Part of a small language model's weights.
Size: 22 layers, width 384, 6 heads of 64, MLP 1536 GELU, 40.6M parameters.
Architecture: LayerNorm before each block, learned positions, no biases in attention or MLP.
Training: a variant of Adam for these matrices, 9818 steps.
MLP neurons of a small language model. Each row is named by its layer, matrix (up: input weights) and neuron, and shows model dimensions 64-319. Each number is 500 + 40 x the weight over its row's rms, rounded and kept within 0 to 999. Numbers have three digits each.
After each neuron's rows, "fires in" lists the words (lower case) most often at its 100 highest values on Wikipedia text that the model never trained on.

L3.up60:489509467513459498537463521520452544508467459428587509445455422576505578421440426571493487497464469423480505576473503483497482441480505493494495481578465615514455578551556494504428512487466490522489503565490558491467504580437381547586486515513501530483502483480504506496481551523584533424433556532494463463526540506529532504482452483576552487456502532460514455446505496453497532608469484499534417492523529591502527492556454517510515554474504540506518489531513485475528534548464505528512526452473511488546563494523471473470489503523497551467582466523485499494508485541471450520522467505513514494479456428465493466479436488458469560532446468538493447538500499477444489531499507515511483518489475491473549470421556599517432426541541468557429492545494476514504524490462577
fires in: "released", "signed", "announced", "release", "contract", "retired"

L3.up1326:477532503550470484558422469516559449487470488441560558499442499497414537536480544506470460462479518420604474478475609510550474553464494459545497493515473469445470532492479510512522571594545434515516520506502452448485535533491404561450480539544542464552556503533511510512485507468606489475517542554533484544489562453536568501481636552516528462470551528434469491507504519491476486462453458543500412492595502537466468514508467455557451526487508499554543497538502514451465498530472480555453543529430483485438494481409462538427450524447510544513439488530562510527478598497469516520481525484502548461507472539494515506452469470548567467435512520558498465482500531462500488511414492492474458505474436476482484488513532524566490536541504489581569534473463507463524516532501522
fires in: "album", "tournament", "albums", "final", "match", "win"

L10.up407:469471526521573566540437555510449549531445514420496512548505470530509570550484520474560525475457477491540589587522524505512499503509419582500514484498537557500551525538488480496475513554455400501481494487537430353468487507481483499477541486506448484463511533544508512507489465528552527514498431522543531476511493539442452484475547516501521489446451522474467477502451481479414467510531516527534528497485459533418445495567483508478496544455508547416500502456549509527507490498491549517508424527434509545444520493468456533490499531453509500478483487501545492557533494448567532504520592463468489518458547532435512508530515511485502520479477466502461510518521526572443445489441556509528532440509484540473512509488521499495542474492500515456488542452484481497502424511545513
fires in: "for", "with", "by", "as"

L3.up1126:474434421549582498454444479516509553512492518490490447490529450509521515506491505440458516436533501505458525545455516501526563512499527479449460494511520572536559539536482524459485547537507508461455450484484486513515491489497413544487512475479501444436528586507484428524501446454504404542500485498459451454530477478468515489474511510548528478497560522424536492485451524490461506474503491511457485447428530484514468477493492475500480559468493511551538493540529472572607438434538489489528540515498544453553498465442492518482452526487506529452495512447477591516546505439476538553513559529481494458554566504496519555531549464465513513467527498552464455526532500455477429507516454492513496492498557564457473512476530479490537453491509436484540539490562454497516496532553552
fires in: "guitar", "vocals", "guitars", "guerchais", "violin", "guide"

L3.up1471:422517461484506519575468490538493502488478510465510523490442511485442510591511523514484440478505474393592485545437500477459570515498462476546499562432534579484462483506508499464507518531496460543471446523494465498460526453448467605550441523451555491458500492592488555424489526441464585451529465470519527553507554473478515487489517499440589547474543488436454558541512516469470533493525460438534437514575498437488418547568499445559498496494495430533485513489523513508523514496499397532581525520466482495402535487495444451491513538458506585446457541508481537449468475470479539536447425467517508463491505529466513525467548547470524532442423464567517495540483504502586415459433523533524464481476472528488437565479517470488509529536484505509540464472516499496501483574476517
fires in: "games", "played", "game", "performed", "play"

L3.up1121:456495449521500430536552494555424436490475467501512480500511480498548503484480448498489488457509434453514515568461493539508467457505404514497489516464566450518459494421462509556450469522495441448583486492560537498551503441478405518472435469507551489480519498513540539516497572529531446454537464441546532535464513488536518515493461501450489622512508436505421590490521512490457512520475451487534446513542460486504526530515497457558472532444510467450512605585497463483556507545505475456440498445505552436493560461442442544542407561513519496477487537454480516474442544534544467533539534477468563485508515470548510479487538485398572520484468491477517513493502517596646532495432459457495462529489457496443451533466543563573483550498468498453495473503544530528609495469455528
fires in: "war", "century", "attack", "forces", "wario"

L10.up1022:484444397499514516547518519532527477479481480521538402529493502508493471506499490537487510553441606496426442496462520468513570495503456497512496525514494499513497537515476533480503515510504457480531523471524468414490485436495524533480451450478484422477554565526535422572527565464504490471524553489530513459466449446461492462477552560527498491499608459460505472486514501518506490497522534551456450504528586474477509484496425483516477407498472524488482543567493442532467513492512538487491449512474476454533536554481555501494494508476508489487418518500552493456527565507544472532480488516491533456580506531496501549565553394506481570432544557496491530438441493448559482476508484521542481458490507483509544440519545535466566569472503516583541544463540587463489438454523502
fires in: "but", "while", "neighborhood", "see"

L17.up221:481481495511493503500546570460519575520456479528450523535471487549552508480504475527410497515495503553491482437465475503574470468407480453383524527470491540541520517441547496531549522524539461499440456493530516495485489531532503540408579570435527445475456496504511540532533500449432580546443468474469488515546524526548458552463531501532543550485536492484558503486470499523425540494497573544572445398528517475453542512520446499519524516507515563522543431521446488523523521556533530514490426497463458483483535505503441527480523496497471515451515463520545522462441575526475537505531538539527564539489478446503492462444550460560562550415544588487437467508490451458496526557517393468509447504534485549502506500476478509461475567535484542490506517394473464419516479485571433
fires in: "no", "only", "said", "each", "however"

L3.up468:477444536521463466546497618519484556526406451503505540497491496558550451448509489518505520505500514466418465549537534431536555512482414471487499496449493501479476512425446462494531461453472505569485525495442540514488484474546525497536556424564519536522496487520460565452536530508544558478437526542500485457522451479490479485500470532505520534511518482505517580454568513473492489508484497507518512418487593485489530460506526477473505482463515499467543487548452488556484476474531487558525393485445476530518543495501419534467549496500480504470541474504596490548541500509549527525518470493558551487427550464531516460532517482467513534528468473446516479508470504502480457503521485371505496523467511540539559462488481573499464592556437465399527526561464479447512524524535498
fires in: "or", "been", "terms", "terminus", "term"

L10.up909:410517449538540455493515494522508541498467504486527497489525505521460583495542465515443479463559473500401556520495512525483571563528489550474556533510518475502484528516511493462476511549425505439498465447520512554495475547524575520544427574524555468496534514500412464494496456415511480462496470528489528587563496432469450517483561519544565500477474514542516573426467508439474496534566565460476525442500493556440432499470488449586521526524508555512551486520541517489536500508536451547545509492497524478454497491487489474480494529520500447443527552441503478498463511449449463527504467500382414422431522435564509520466500494539461519477469497588488456538424525516533458537528473483473457497462538496530470546473518557574487504499571467463479447490499505523462513520499406
fires in: "born", "written", "vocals", "titled", "played", "pld"

L3.up707:444527419549524486551536543493473589482496522458538533456480508539441535480481489533485550523574457554389457568494515507467542540516475488477441509507441516508479537488447464446527499459503522516519439525543569520443456493524551511553517519499525490474486511506450488458542483464502561478516441477494514524466559539522544520483519514510528499466535464512569568477486521448515508509547532542487521473565494504463508439512489519419553532482510551441469474433590472508623468463472529580517483541455477470488494522510430456550501463519494565432513548499530525422530462454507542556502483481498489559528535470442510525465507548511433533473440453583514478597419528510513477474452522458504500491473477507550474471463545495471504476505537457420490481462483495567509420552487541
fires in: "built", "released", "opened", "construction", "completed"